Weights of a small transformer language model: width 160, vocabulary 2048.
MLP neurons of a small language model. Each row is named by its layer, matrix (up: input weights) and neuron, and shows model dimensions 16-143. Each number is 500 + 50 x the weight over its row's rms, rounded and kept within 0 to 999. Numbers have three digits each.
Before each neuron's rows, "fires in" lists the words (lower case) most often at its 100 highest values on Wikipedia text that the model never trained on. A number after a token or word is its count.

fires in: "s" 54, "given" 6
L3.up1079:475508499534498524380534472480520469491489408549443481498505489473379535517437470558518489405569523407374500479478523557516513346481384414509461520524511501469473548569474520502521543504507540534421544491457509442461495470554329514605520488467493610466565466459434497505488570466592519404391502507521546530532489536526486469552512548489471489491441434537491481593526493428458438481515

fires in: "there" 16, "more" 12, "however" 9, "most" 8, "committee" 7, "appeared" 6
L3.up261:526575473561447505523444501446569481560437511515553525470548561481535543499407507467441472488460455496500511483445449562563490581483559536391476509453496457462567504439610493547476499511517532500575477509433415585470504476538466442449473479508577476509463504577560573453501574462577548585370623470484489433527523548464535526497543536556405493426489469529419443486477413559482487578519

fires in: "at" 21, "team" 9, "professional" 9, "place" 7, "debut" 7, "she" 6
L3.up365:480526476611526442487474480374532515489456475482565597521537518608476604476496511445448513489465501491524553524360479494530542478437488472418455428511553447531536508473489500564510470535568556526483470464491505542552447535562538463528494512435543565472502394591480494583491444557551504511433493596465560467504456551479464563553511531556558517503402540443534492567511557529408535578409

fires in: "first" 26, "most" 12, "s" 8, "director" 6, "text" 5, "next" 5
L3.up308:466544551468481538577499541465521432539549632499525516514489553486483575486393494430464534585538502555510583443426399549594520545477474494442457482518556487529512511552462373498493494532524533581449518431607489577402597468486559424447457520439476534476454444539423516435530527554457440485543626510477402527486495580446507549476500490551468465444536426488563501519520477512439430510607

fires in: "such" 25, "made" 18, "alone" 6, "legs" 4
L4.up69:555524493457523496478465538491462489474504545449472491491470598442449581587405661508458501425560540502481597499534424494466488552529464515461564522455424487481540488519422577471414600442496454548523536454576523421470462487566585529442555481540529496548513481491443591492524485502549468554549516525498503466480470480419583449583543573479610592484456485451527486584551391468389521517500

fires in: "also" 43, "now" 6, "usually" 5, "typically" 5, "subsequently" 4
L3.up173:499533507411548529533472521562457469522475543485500525486510538488457544566427405471466511533525552478537513493460464587551505504487618449515501564539437570527423556486512412559504517571498521495546527506565483472475408466429605497471489485478507536503474505505477524424504597577482545379446563540521431464560396545485518552520542563514488472543442439619471423516577485511453591464443

fires in: "of" 30, "world" 11, "administration" 4, "education" 4, "southern" 4
L4.up355:502555500480435502593525473515493480479545455500474537488509499539469421529493449488471536535637487494502537554421455576548476514473508427503512610582447552463407516422621430458546482549558492554502414484493552501446497445498527432510477548546527493550489436502467525411480482476580444424446571541409464522458522535439462605542506486625511434462529536560506486461436500517446556524520

fires in: "later" 22, "been" 17, "is" 6, "never" 5, "eventually" 5, "initially" 5
L4.up664:496485489483549475642343423522492519507471573535543486462446576519494496518430527491485505484510615456420542545489487528571508476382511511554517545481584484475492529455575483531496468503430469397437523516546472591391535505486531473471463508500563531590512508571476521512573614565432387522465557468483535418497457525467543542428538528562537401497512404522469535523531539518464489549482